MLP neurons of a small language model. Each row is named by its layer, matrix (up: input weights) and neuron, and shows model dimensions 0-255. Each number is 500 + 40 x the weight over its row's rms, rounded and kept within 0 to 999. Numbers have three digits each.
Before each neuron's rows, "fires after" lists the tokens most often just before its 100 highest values on Wikipedia text that the model never trained on.

fires after: "2", "1", ", ", " May "
L3.up976:509518518391458491509493587482432515450608430452541550460461487408564466520452485429530471501457532483467496530492521446534520487481496515495526528542468498485512525458450510556548497494513519496506471521498486499517527486425437501475477510563517504447506534534506460493489512512374481539512508490370575548497437480489505518453447459484398500519503493485517494453560496529498510499527523509491514475455439529534559422470523426540440514520556497461514426546434519522501545491493582500599477542551477490585515539556518493582494480502499585592485461460489530466504501490477441485493448508509546511587541596516432599515445553504546519516451530542476505530451449441481566477521491417465450481484482534488544494487485502509482474508449468514436519435537442499509514475545507

fires after: ":", ".", " | — | —", " | ", "s;"
L3.up652:516467439413533546539533442536522419565481417504513539447514476492535477581592532507464478453495474426517447509533454507541495482497510479505467500476496525415469481449457490496508471551548482511532504544576481469531533513501507500552514467431516488508501418483509470551568545514501493487451458499493551491498471509430530473489517518487526510538570462526518527491468509558507493458495481534528510463564458521492416528446491446482526439521523532439533432455530573576455408511471545511492543459558578493555527455555471480461479506455460520477470540526517470465456509455526496543461504507501521570509495482450497502508462432547485465480491471420517405454506588467533530513509501562501496485436490519462492476467554469427508527460567459516393505480523522497520478583485517

fires after: "| ", "\n", "- "
L3.up1492:525539550382479522483571529525546451457443509466493500493543438515504459457523505588502490512557475453530463455471512416455512530543506525479493561499430519474479498417564469501529529482519468514520527574561568510531548473513512486508569487477560502494457465479554462527616495548466517515538489477505541430463503538476515446486540541455405434472565502454518492431426392484537508500522541532553525483547533553535521488502513564479422491523510501429533438494504483564495511471455586513470473528547463566538525480485466516500483478486451536479474491507395489495478602543503446586485480510448518499561505486476489501454505461512455457523442553517498553431511541505527565552511505495545488472456489506504482517487577531501454512561457468527454495477494500520555531537500458

fires after: "2", "1"
L3.up1452:551474471450504405516510494486474540464529471568533565463506542539556463447535542459521433424516477508484508520462501427503496492490601538528499538514495535480492470441457501558567500541469497558486530549448523480513457532530462516463499525555533484471541523482466506519509512451382462488416524506431503505544491470442527539481542507525424515504510493516478488470485525472522485534555491486544528574450485465540565451448493483596465495531453550522519406540469512554450522545413585555480515484469470460546500509506526492519586535500503579547471513448473436448509484496518490523525467466467524463529553542506507499480493483519468506510447552482537529550472520485467566599464549474536466412434514549443453500437507493530479493553404501515418483404551499551586468471562465

fires after: ".", ":", "–", "]", "-"
L3.up605:513517511484455550539523493493485463524485490487521542505531468586503468451534535529449521487544502412509471502503459439445534513510482552529461487426479432461443474429514523441491518481457518415472501562531466485498496541462421485462551478431520478490548496540479554473507549503496468488489517517463554470472530534436530480447518512502510545509599523503533558464508487516517490464425454414443535477535561508528477533541500540493491456523532537460550425534468511515425413482543561610548507503501471548557561506515522501482499441480466470515490515567436564476552545519479430543505438499597532475585490501504510475492607524489545479466501527488519415454527545458528513552440517520519488540442558521548496464530499577428451506543558521521492523437534522530505419496465480

fires after: ":", ".", " "
L3.up211:444545445489567592493552430507496500478448441485509541487529549456472452503524516455503506509457531477439488514489449538518599509448444522524528505460534520511465532444507496444517477525504506479472510517515435446505497459499480471479519495409512519484531432523509495514492496495480537447513488470545552494476490482501553475480557483503471529533543498546492519497460520541530472431480399480437469445562491526478415524477506486500536419488433549475508415494512526554481414518552546526590528480558531523548508459457436540524405469444438495512523504495526596485515464479512493542529481469535559577520522457534548471480548498466448428554482479467493408417471576469545557507478569517502568521449548458522473460497501550462463543419555459476500450439516543493471499597440581

fires after: "\n\n", "\n", "===", "==", "| Year"
L3.up41:472525519505518450490534464616483509470487461604530520436510538503512534523533521544637499574514531426480562541524581600512486501497503557478555470445513555462494478466511536513456543489482493564497474483489526447400500505484547481522532515514518537496454474486473416470582504496469497478501466634519545510450506454530487485520510527464510500526541525557489559486411516457541463539509483539538514570547533493518444489471585425463464534566534454484526525478545471485527453534491485488526531470512433511543563498566521468437470552461512571503484507493525501488438463535476459491513469490436510525515532526531536434482440546516583502497484503445394530446540508452489466472474515497535528512477471531565528569494460527503532524413505456513513432514478437480547470575458457

fires after: "1", "| "
L3.up600:467509562585506539474522425475451496452558432504486531493512500520565501501515428459521530513495514549505493561488451419542592551571480548562502553528453517461521503509491476493510523516487525524499456520497476467456494408489511487496519479478533503558511499533468548445517479428427480461570517477572517523491490523487517506505640474493418538514550533546465469457498511527502579467413403480495515476526498521491524541482549526511487483588483476487502428520454528476530468479426542536514551472506444519532592487492513500499448549457525546583535455508450505455458491470395532507427493492528483432483531489506528559452505541514521485455494458567497511519561558527535442496472527456487507453428567557460557471393481487502446519509460486508481436486509494442516487531506476

fires after: "1", "\n"
L3.up839:477535537565553478450506419478470556406586515442488464473517534484557479523527512513519444484491510582509507564491441458511518557557519638502512492511540451472509490515472505462458477469384499524463499533529505486481524487460485489476499503541516536557511470478546603440521488466479502474551548466551495537542540447452486524478606453439471524530490540589475431508486486494522485511378419518492544448564515529526540496512499533461463541555465479523512393525525517483505433472444543563534520519544394514483499457508523471526464523455505494545498449506407466462436479515474470525511504506499516485498564546529490533509514447523618530481484526459475512506533584492518395521485535408452522457499540568517471511481450494483497540458483492533544445473524535463506490555583521

fires after: "| "
L3.up58:469464491447457511516463464525503470487554494481498530502566439535484508465500482572495463516525451476530460446524497414456484528576505538505557507535466526492538460451541492487489546535556463432455523546486500516454512483563491438475578495480505552523445476468530454483543486520499504498552472469530529448464530505529512442568594439519372489467482510477544502469425465443532448450490460469498543517508491500454562486484529530460436484469544530528497461484500512487520482443510576539446464454500478510519491479555427600504416494467537537548464486502435462431507504517434473584518496472538512477534509505486484549549447486529485464487521566546441509439540610506537523512514464503501543502460563548488516487467492501448463547522491471517530439455483536519552508483502492

fires after: " | ", " |  | ", " | — | —", " | Q", " Rep"
L3.up240:476546489508514465493439522547450467458452464573484570449491546477581426515526504482505471510399500430407489513616548544548508504471547475457523554516531533508534492484463565465506515518553459510478462500512479523534568451430528525544401475492512527441461475446517479542461538544495480519436477496457496544522438448470448467485501523478495564530457439577481512525538438462512454465478505593498514503488445494501439498497538412474545484473464488392548509570535566483547427571473530490491561415516552454434509460519473523511476497483504477488501505479487520366460442515514482545506470601464503462508506528470487476484486522516536483554463575515516525551441480483502534521517498491520460560468549476555487478512502465528461411492496509510490522453484432472471472509492397

fires after: "2", "1"
L3.up594:467502486419537407452482478574464469465589507603540498474462552523501559455486521535509459520537506438488523494470466461508561523465510550490527431460475469441469593422484495530490534481496508529509483588502531495438467494482560513455611488509522535475485442469490427423627452458433443523554495480546497541538513477497556420475493474568452551552513549472542523560512467471536423492494468472480481490504509485499506535489519533525449542584493427496525418455578566504516443472434580507452511492584461556569534479542455476559484523440453545572455584437477526493552519486448522570511514479415506523507486614506436462495511517576534494475535507493449579441527522528531523514520480473527511517481506563469435489459440545524537487560545501518434418449514489476530481514482460

fires after: ") | ", " | ", "| ", "\n", "|", " |"
L3.up1228:516508505434516521487556563465514433542470530421489482481558457522514484505447560531502490497524488529497526496482437541523482496494454496522536555452472526465444478523544474470469496549547488475517494551530505471523515498584460482563541473433529471591437507462536506554543502550480509506435481467561469408517551490501505464528578522478536513519476557436535447463417475465547566374467477482448493524564516465472504442494554500484544458462500474489510485519555546544580392484558551512500504531510504524500535493524468545491510478450439479458493488420464569466456523477408535533536522519550531495585494460513504464499483476506461461514454454557510530460434534495516538497542503521521509512553508479510540456529567513443497450474524512505474465496486517468565470475456555

fires after: "\n", "\n\n", " ("
L3.up402:457501522526510549524478431509491499467519470434536520463531543462506536506557548567570470517550556519496511522549533598545519528521521544521535464472425448432482516448541483454450497497494523542483537497462495527482506500487455519594498500540529488460443519562476392474533479507356472502473503531537543489479501453444514520532570493535454483490516543489512508423522480460535495524406492582451510518542450567514455483492565453489509500583475397461491435473452513538518443498494554476534492506468475536497585472460533506548455522479503622576455549480448449456386533494448480486466455476481526523449483514476507496477473515496472519497470533507448498442515554499585506520505512413490500523485535526511507537498453510517477433512525485519518413460467410457518479463514449

fires after: "\n", "-", " | Team", ";", "\n\n"
L3.up1477:482566477471453441493498468574499439537542477499493514484444474460479484521539506474606464526554417492517500471530493523491463553455563531479490474457490481557498481524572490497482504518501536456501540518498470463457504491533425451531534485516503517543525505526508535459501578475537468476485486486400479503474510513533478499544595551473458515525505539515517467493428459466506530575506527473474480548492529548544472432499489476523501538533539527477513529526550493464475477524470478551542509514521457395515475516538441502505485465490512530524549566488540524495434489461518551514514480474487591473516489474479493444477469469440477430498521416476476422463510555464552519559432520516516579452512463492417536557498546540524537493458435516402550510491471511455498482490559444

fires after: "1", "2", " in ", ", "
L3.up1086:445549497464526524496500471494439576430530560542508556467528581438512475485518482546489477468442513488443470489511462485524530527515516539534505467497478396451512471507430508509534455576476513634442516550521543483559437515462461487400518531565543520451520503486478492444550479452407457514541489516479514529511488528463550472501511527513489505482469571558467464485515472436492474517411418515450464419474506470506540542443532507559418511497526422486517481435512551521477476483493536548515533526502518445641474489492502470515543602507527457524503521533540452501454514547577459529511478485457503460511553595551490523528539456462480513517432476521451484521548589538495492497501540488508463469418522504497495474472504540504560458513487535522468473472495499542477501457557438

fires after: "1", "2"
L3.up1137:478501512524508514471522399498438539406531468550510533443507564579542485487463563486463467457482518488493493464523480442525481485464525601516487530540474474451493517470383511497547513511411481530483566528439462480525466471452498484443534496565555453421552517503511538467510487396442474513527482483409520545529499482455474532500488502531425522469558563523433479518483486384505448506490437492516481530501492501529573497441456502529423556530488505488509396491530549546471452491425556582455507577514451539552496476481482462539502562490529504591515541458461441450473465500472411556496481441420518474501526605502510505502508471516508538540499542528452567481484519492489542592481564508577508380450527580481426471462464497517515494544465491518454442424487524484522471459475512

fires after: "\n", "\n\n"
L3.up841:434484533442429516497479545519410475515472406468525541460494502557506516478508496463611418479557532544500502517448548514498496509382567502482548541477544485533494469497513526610523523510425467531514549557401495534421548491533513456465462516453506453513465507558576501574460487465442466494512414512383496541500489474502513512496473500542450522508490488526423479522465491477540532509529494474465541512455527588493500469468428519543505478529482507521524546507491496452587521524513599543494506535628432458509510554545493495467477503537518568511423524537466503512479561492543423574465509519408576526482459538499493546443517444492545465476487568537487513591541516525500485504537465445469501468493481432526479556492589519525518532440473509507510538476442518448476482478517529

fires after: "\n", "0", "| Total", "\n\n", " | —", " | "
L3.up1139:524488498453519463451468515534509436551537454489456508418516507512479378455458518485515442555473459449458488539513456553442480528540456543528543563477492483537488507454557511486525498518544491425523527582450505512428509570523488463524520476523567502507402440442516520504474529533537542470527510451524464511496504512436517495549513569567532584498481452567537479568458469496502509469517546520525504522519537520473476493484514462523514518456502492476480544464512506459517485540469517556477513515479504514469526592561484596450527492473478576480522561441465502438515472467528490509487465434530549465469515471461505476519546426471531445504507456521523380535656473467502522473487488489494496394506420446477443513540569553481490475475547537424581530504464541528497513504493451

fires after: "1", "2", ", "
L3.up244:498493476534474450486516396482480517469526530538492534471503573481547509510512506524464438459550544527523487497515504499532572481477457588471499556462525422496562498487493495466522491555451463624463591542419509473512482468524387490426553516551514481539524530498471421493584473495410500553560476549466493555521486495434563430535513490523505503496529503620517477517491505458519439496438481507422495542479447471444518518499502472509440441496476475588459498542528544519557505452495463510475547514523456517517527481522555468545508519521490499559452546419481505445481510527512513524522479461495463461485586542493485540510489504496535521480477466539492523488453512539474512522491518461538483456427553503495464469500509552502588511549473521503442461433471506545472519476493559

fires after: " | ", "; ", "0", "1"
L3.up736:476496523475521553499465547549492516441506443508457552437476451477585470490463597513567482526434607501461537479447490539490572493469505498506554532542481560603437537485590576471510588483462502507494492525484453496537512481515495429572553489455509521514418459504500430485524473521520519508533474461562522541491471509513543544551483493645539439498574476417506489523496435485484469454473479535539469486564510482463508478479469524489557491445488471497493471473548595481533388567429564508514508541501464492491485534568435532509534461498522503514451518406502493549485554482526446518497488479486565504510454541551452516548426464538531453575516500506549459550546537515499463499516441469455530425459536519472441516488509536474505462483518487474556446487468504491494527396494442

fires after: "2", "1"
L3.up1448:546501507435505506466518427491484421478470485507519537519528511546535440476522496451531498477516473458479527612449424502536447527445486538493485547522441465416513466426511508524509449490496496586503552555427515437522486552509507447507550462547548527413491530472468572507536477509436467466461456514398495542495461493459554520470489497462469496467488516482544504547467466484520467514445518448562489535473451536482528497485468517506467499508512458486491427498453494483425479492466505525473484524525449495535561534562450498508516490488493665526518518520514472458541528405514515515561449496351471497516534536539438503507522395529491531482490588449550528457552507492573568524449521469504467473469531561498484481532497496514498473531490543560486451464463510526507497509514467

fires after: "1", "2"
L3.up1127:478522456444477490471510528495503450435501518566476506476510563426466525511494482462508459417544519478522506475464450478480545462449512589484500468476446505476530491511457484494606523529430517583523576561509466494552457473495437487471591545521553530581540532545496476462497524483443516532561491508437499514501471536522532451504515522497436500499489519524469500438501524441526483460449442517539479554496518505474531499549488455498403420541483550471554454496500533489500484489462607535479497468494423513540575513515544516522478465493473533604460514483433443484481438545433508488528525432488549496508541577526435501561520432514503461501444460548439533509433550543491614526465569465515553432421480502449478466460538457569500512543431549534462464395488532456565506493523462

fires after: "\n", "\n\n", "1", "or"
L3.up294:475493569471543478465517519468527453506477466538576539488483488480507483536447458510505459548495494447530513553517454560499542518511456578533526563524544509493495458499473501442523553534411508555505594518509448485495524419483517432516457483530502491503489518484494495542490533489441441514501497558446603492501527485462533523521538518564500453517468514525457493518477414509487551440465529483514451548490522510499453562529459481472531527526557457514514526474504483480485490529503539509473579525557459445581559473524469588487512523446470488490542503414522431445469488492605522491535509514459490506544484473481450493523514482483496452492473505548512519516438508523531467542485556385513531389484456511517527489454559494531596465511450428518564502463490487547460492550466472

fires after: " | ", "0", "1", "2"
L3.up133:463512539429490541469459539460468397509449487448458432510582508518471493504503480443607510448502472531371535534548545560475552489520483465530501560457481519560488497547455581480486568443471489451476480527445509473552447459491514464523562564485584523550472491470499444490463489513563487501444491542493492553459484514461466475528532564522505489467474498505465530488537500454524497557592489496553455523529475507470514480504492439442543534481470533461432584439535448470417512578499484500461500480464501478457509497519451518500522522515473438451463493455539470543532505523502434529443477511535524460564436524424483513452493452451556470537483488480493465573475494456559572468518550484479553439452486456531416485538499544517516542469494479425470559469534520490411465463386522

fires after: " |", "; ", " | ", "0", "2", " | Q"
L3.up532:498554480407475566481450536415498507536463510508475446525469510438545464499486530432521507515397546467482500521606466638521605506434461474494483561437603512529516563525505495493468499536503467525510467537491496519501541512446498499511444538529541522565513491473536491569476500482471426490446490518489494464492504510483497488466530545562573452513446503539496478494449490475504562390558500513526470493601456458461497464478509438466557486441455423424492568467531530503536452479436446502517458413534525479612556487554471531513577485452467457503497471426469526530500519489572495565463476484526531568486539531548489475516400465480525493479494478529523442534463496452537543513523488524479434466466465431536515499466475466452461477440522489448492467503513417508478492473414481

fires after: "\n\n", ", ", " on ", ",", "\n", " "
L3.up630:458509554544547450491530485537499520506519468423557510490423407493528471506529472564508444545488553540470540497510542467521486560541496517545522542540448540503479495518517533446534528538373549484473517583520490488453497495446434497547490525548534532424497492513528477431614506459389513506514510484452583458456534494492541514484514494574516524475526520477440501511435431515471516519521451552525518462530568565518523554442541536457549453538461463519567416463503535461472417554464516570502454536559491430480547510551447461531528529518536514496481528491574558507467549517564491445562493534488462501522482453502485582446469548494575494514484522525410615505501485512508557518544497454517466480482438527488438554468498544524514471510517499495503424509435501468486454515523535

fires after: "\n\n", "\n"
L3.up1311:507480505517520451472494496531483444461506484533594494487486554530565445548421550592512514491537488500481535469477493545494451528524561558524504497516525490499465522461473505498567557501492558531497448449460517556412570524437520493514487483503532533532494538518546460571550502499436558495500463542525488442544536473524517467507494489592481459548532477532509490511448494441509509482502488527509527501472524514503408538476523521475474501524464350497551539468458554479528464568521506488514492510522411471549511523616465539499428447489543558581513502473520560521442521489524532481453506448523539531501509532513403528481448465457560410530431534470496552483564555417545551504533453396564449460488474466632513543535501550485513494494479438534490382473511583503514457493494472

fires after: "1", ",", "2", " mid-", " of the ", " the "
L3.up549:392501462490536497416522518561498510409567512555526550427487509527541499503546474585555454556586456483501492518499449405496493513463531544489509428501527519477499548480450519493484531500457462556497490512556520462480479518492474518479584485469487503537519438464476531405562474427437424523496488471569462534550445458517585503453553503554461508544480522526508475510476474455517473523558454516473480514474577469522562555455480523435476535596552459508500435470600540490537478472469561546504541446551416495517484455512437527543461513470500497593482556499459491479507526513519461478496497463464527580466492647533492529448480555519478445553464504489460525503507528534556539478509496456521473570474561542428490477458465504504529505529490498509486425468486507479533512479546456

fires after: ", ", " January ", "In ", " March ", " December ", " August "
L3.up185:477464478444492525523467540563485465473533516462558544476492401483524517397539536546531463435524541518482471430527542407422541544489529524450480563483464522456505469492504540508528549517455474518490517564470452541502501469458527516505508558579536481457438467526576531522552554507363497536495454472455498468526438527435462473519518474472474482486488474449472487504448502530519534490510511517576491495555501554529547502450513482481421475539478476414518386538481513521469467523456547469503540411563507518503502540555460472492532555456470584548458527480450463487503535467521533553472454546527509469523558503514574511425475451488444458529465578500495568501473510522507491494495520445527463491512490507483401534494486476505512492558488480469450490468470477481524481461514489

fires after: "; ", " | ", "2", ", ", "1"
L3.up873:503490461449497493524492493458513441520532458573518483467465453497555452482466522529534453524399538582426514513515512561459552504433491477428497552453499466549475423507418629541533530566485538559511544579509481474527445511496507492534471488472500504427521500502489483542490480512509490516450522498520509534523496480461500497530504498511535458537443520529486519487550490526529494520550507501606540475449509458519515503519521457513531531428512540471496490430555559462470533489439487442416584530460559482532480498426523530463528545475428464470482495486522458518462509479562484492562454509384494434527450552462499470543523412494534471481498486488443488568455461479541490498517435513479460391388459499459485523478582589491530425534547448480482523505497470525503475453503508

fires after: "\n", " |"
L3.up1270:521508506478473503554456477471473492563467495502545509465515481588491508507510472588529541454545476500495482512559560590471529537525455453552638524508546491507485562510600561499486507538520464531463501560409403525515480544541470442538485480517513517531447537539522499550467485515493496523486466497497448514507480536459527482487582514497525558473452415479541532540441399404497463517495487540505522510511582410473490475536572427516529511490514405544498504509543469578562459514462446478484505506459510491533512495529455538525494554462439503510450467432399454476515597458495544515504543502548542493526437503500524467509471475540492416535471501492556525503484497505525528487523408548479488519547452461531513466551500504455525508512521527456521472468485527478559505449534522

fires after: "\n\n", "\n", "| Year"
L3.up1410:459554595485496511514539432561419549471527502447497455485490473517540502475476465521561451469442598545524487465508524502560473475484490466505496455556466416516501494470499463516488494499519510474477529491455530523463456449474470461453497528519510503487487476509529468534534498592425447478576450511441522555435456503523467508458565477547454496499532541468506478475457460512536492549503470556486528510617554576521563510464533501542427456538553397478532457459503517478555469539502474561472447518518450414518545487571496536478494431506524567486439460526471522482513526515532483544453465485417511524479454513452470494471522518559479518486483508506425474435565503561578433467562436518459500468456527460518521511551524545458551527407505551526464461506501444503592538444485473

fires after: "2", "1"
L3.up260:523473443428483476480480505456512493477442413572510490430500472521538479442430499519491432491520498480529517532469493511558516490398456530418510554479487497498454562490482541579533532549416540548482589505450460494519481483452594425464546513508566504489512543508517498498513470483517438536528463478419526522507475549509542456510479491509458525547438574494474492456478479459541540454560476443521527520500550468545594521502504465444464541478527481508512430453529456493488541475459544594487579494578493508547474539465499537500567462497524514487505567403475499539517558423464513475558464479441529488506480601487494537532472486466502492460529469549506492479465446474535510516451550478559485485493468493467440498471477499441550537519491407494493488461451513540570512439485490

fires after: "2", "1"
L3.up865:469489440396487454489533482540448533445476495527569445453537484618448483472436563462532474497517507473550523539448438445516545545419466541530489493469513499560480521467526521492551540501493515532486548581488529486507501502479566454465497494518480530460538516479535474467479471539446442502498505504529466533452565486488548523466470473503483447520543541510481560503463477462532419527464516518525474534528524506537509495522484469396447526552537473546500425430520534529432502537458481620464503565529501544568491475565412535514592438475451561508495532461527455525478533453486483474479459481394509512543511585450493484574499499483506473467535471481477517431475495520522534499552458550543500483485446500440499497496469505534453475522472508514460424470490532482538521431492446

fires after: "\n\n", "\n"
L3.up365:472521498437476479463505528558410479539475489472529493465439536584504485445503508511587439477518478557496486433450475400414455527498526512465500472478493442535526547488552489522504440511435503506488590538408486528437523503502496394469533435474592539448466543478529526495596514561481475485587398501481434494530503470514466485586491521574528503492444572491383480490414457574495513553557504498501507493555487508519470435444530523494459473495541468454506528464561471469494529602505571557431482591596490468499494564522449531502437477485520589496515547486488494551515580519548480525525499540493569529444450483512497529503492490392559462497484520536474440521543504549550484498528502475515526438479508446501458524513561550484560487468474494533514535487478529458490478438490481

fires after: "| ", "\n"
L3.up1503:478441585461522587471562474512546456474541540477535522514549548507433493483434488505558445465596483445506492513458462500428501542501472563479538457542468520598535529422491473505499503490501467541512504557460473490382566440543537489525534565535515464486510556568544511495557570569491558503513480490570551427481501543506510470502500547536456459464493513462536515481518514507511537497463494497528477514451534555389418475509471557488494533531465495518482490458471553527524488529453555521520503421474442489511518534531526507440461466531559554487467536498375469509480510478429460511478502490515484488515501494492460512469443477486494518518513607429515523449569573545458497531449496433542600494470543543529495584473544527561548513486445447491529540499520518488527495479482454

fires after: "\n", "\n\n"
L3.up1310:483522505449533509470524449571492455492450525535537461468473494506468479475515551466504465567455475481488513523553542469469515549454463506460548518477516509532491447491489544492455531591473499480468606535498549461424505457433469427550519566528532491480471480478544487434484521525477390498529441492503428525520507561511541443534530516549483458523519496509445461569438460508512497533488494524446537566536497641528454508464513484551444493556474524396513504499515475490485440476520469465496497579483451438477544548557432532431473505544509551509476523469490451533450451483514472514425533513435599464531527533482512423495505506491489380491487568539476536494483475424533506538494539481484481511474452486470544543498540504521517461501487558431569420502507507447497479538487522

fires after: "\n\n", "\n", "2", "4", "1"
L3.up43:429529486471507490503492510571378580538499547491463512461476628525485451476473519565589449516487517560508468507457576500470449432465517569510509484510516379504543521514490480540488456518423472536473542513458533531432416500501456385425541535544531504436517525502522496531592507552460482477560478563412454532510483554463506518495534495531433489496533542502500505492490460569504467501525460571442484471557550518546452496418525529520425537546501436464475508468563509515532467555509491500459457555539441364559509469542466469523433530477519513536412502504481525530542482534580438548521428503462544522476491511546519468523446506502518518464516527498470526511502574509463499558503442548492500460431500508449495503465518548541561481432536480530486514453512507502479499471575489

fires after: "1", "2"
L3.up496:565498512408435424506510470492504518500471481572435512469528464500447485500508447527476475450567402446544484482573454442508470500547494546478514450535465578624500469475522510492493544550449535491438531506439461444505486440502444492443616455490530458510490525454493577483508513513533450521505523446495528525468478506558490465472521509488492549524517528523523494500462522483525516488576461461572500510497521406469614443494496486544479396497575520590489427450524529580515520483490498528465490513537563482545433507527530613525499500477481589485420574427484453489549506476539568481552538495506514403482546519471486494530529452478519517476461445518486466515431535546490491495509473557540545460506477545443436490465462492510523563554477531441554525485551511554583499452506488

fires after: "| ", "\n"
L3.up134:491527514462493549413481495519515460528515477455567467449557489451457493485603520560506479507556503521525501469477487503537489522562519506543538525479481528505512493452533484423502542498472518488444483575516442509531569463444481505482616466458509557494470464540561426504458508543467506509497459467516503465517519493566508379490575496482444498489486538452487485427494478514510547486511422523459464431548561516484538467473564554480512506508480475452514353456495525530488459527469573575499471513555461501517575538504463536457532546515496493550492557427418473464480525496443488537477508505523501470554501502526494452471465512453442486535496517591469492509473567480501529529547511522493603525497558595502480482442520477465479529562453491465535468443499478520579494510499485

fires after: "| ", "\" | ", "\n", ") | ", "ing", "|"
L3.up411:502494468449439498496519561476483433493519508488506426431584553473501441466458557504460525474534403441505418468482452443534468489521479509531563519502485453487531471523575482497542465528530507460467553506480546538541530518541502508531521478498521475555409540461465471524557481547529522455535498515481495491462523480511478461519564476515471560479495516491508507495491422467517462478534510507448470547551508447443498470487530505522555467503490467484550510509538464545523502500487545498517468472457486542562504490534499572530381464443409476500465623477418456349449573465464482540520481572520488445555503435497513509466484486492484488571441519526447511413462512448552541482537532572503532533474498470499525432518514507426445527534548498479570487462525496536545484526518515

fires after: "\n", "| "
L3.up678:457504505502497518507593479507517496521545552543549479533530537484388539464411518475479489494599471482550514474474497399438481514499475547528478427510509470542526519479599509551458565454491543515512528495443519486483497477487516473464523459608479535510525547558535548546544564506456489538548474490512484482481557535511540525586547506495471434497504549490492494444423468463511570521509466475480476499506538562501451523553460534436450530512534396526442455471480550462519516523506443529462488497499460481567462541511470518513513414486546507498502511490487505503491503515469497478448541443493490456510505471495457504474499478490519444503494489454527475392501538476524449446508525473524485504501541580522508537475540482550540607555429491501601430474454536500573518455502548

fires after: "2", "1"
L3.up564:528519521421566462489526490495455523452471509567461588453472500557560479502464534452431455496472470469462508494485519450481479465477498595467510509526443428446515536447533503530612512515489497485477538472477572553582512515402561493444556497555507483459523496522469532438488526483514460496463517522427526514487459497456506478532504520526473495514512501515494542497511471555545527451538510456485493488540460450509612558551503535528423506510492481450565439505482522506499550506422544577501504508490478547545498494491455488552460440477524524526482445491480466419493519516551428529505542493485513458540524477490579431468567458535451485556494483471483504508420483492482477518500589472563459448437534456462519485517578482534505485571450452509425504450544528524490499533414455

fires after: "| ", "\n"
L3.up124:545496555523505595504566450532545476541523535459515461527477551499423547493463458569503518501578416435556522526475497412443473485536477566549493435550467503523510516417523493509561514510459505544477474533477508465506526521527525503547559540578504517464476513532510503561509556574493558516482447489579472489464545549469563533511520518537433450547474523514474463457513500507513473542457495477465440501491547581510458529547505598487421449523518519533457502441457563528479512526556521520436498489464467475538474587523518471426439462464539490503535495545433519588456524504512483502526514486468477440515431505508443502441459433491522514518543562401568528411509496519506464573470514452548513381522555605566450520495573443487491537530515527494494472482504534524532484519517540

fires after: "| ", "- ", "\n"
L3.up513:506462494441493532520523504501529520486503502448502443492561499474462510450505448527498520540595428544519396509448426480519451549528445537441510535464504482482487484417592472527524503520490484536491534580527493531526512481563512504471611538419519549531536481560499521479494523493463485521547484484496460458526537525474450478495470473500510538481503568455515460412491452508555511463512489471502516522486563491474560447536537527521474526509515531511497427478507482526480490481500596532419485546493478542573586490488464483506551470520457496515476468426422478489506610531520562547571486548535553471487484518532531424497504473431456427457468481462430462453483574489525534507461495460521598440477497512543475540459526533447490477558497521516466508492500476497568541529565453

fires after: " | ", "; ", ".", " |"
L3.up1216:541528451463496489480457516503473490556499429533445467515525500452502463528461553525527533496457493439487497553507479568455597534457489568472516502512514516569545495452545548528555473597465502477529505558470451519475487488581542467543478506445508546491455491445457438475545501506478446504470514511526519481512527403544542466527484460470495552532453495567536510484491542520491521498527472510541498480566422447467463478493568510451522525520547547536528496420596531531467485498534480507479545389548529529553439472508501486437556508468497435451499490473516522468549524386463482522506425430505505451503461576507454464526484439478587514511569444497530529540447500420497512536467463511450492424424509567461418486485515579415436493535511430545458547493451510521513451505471543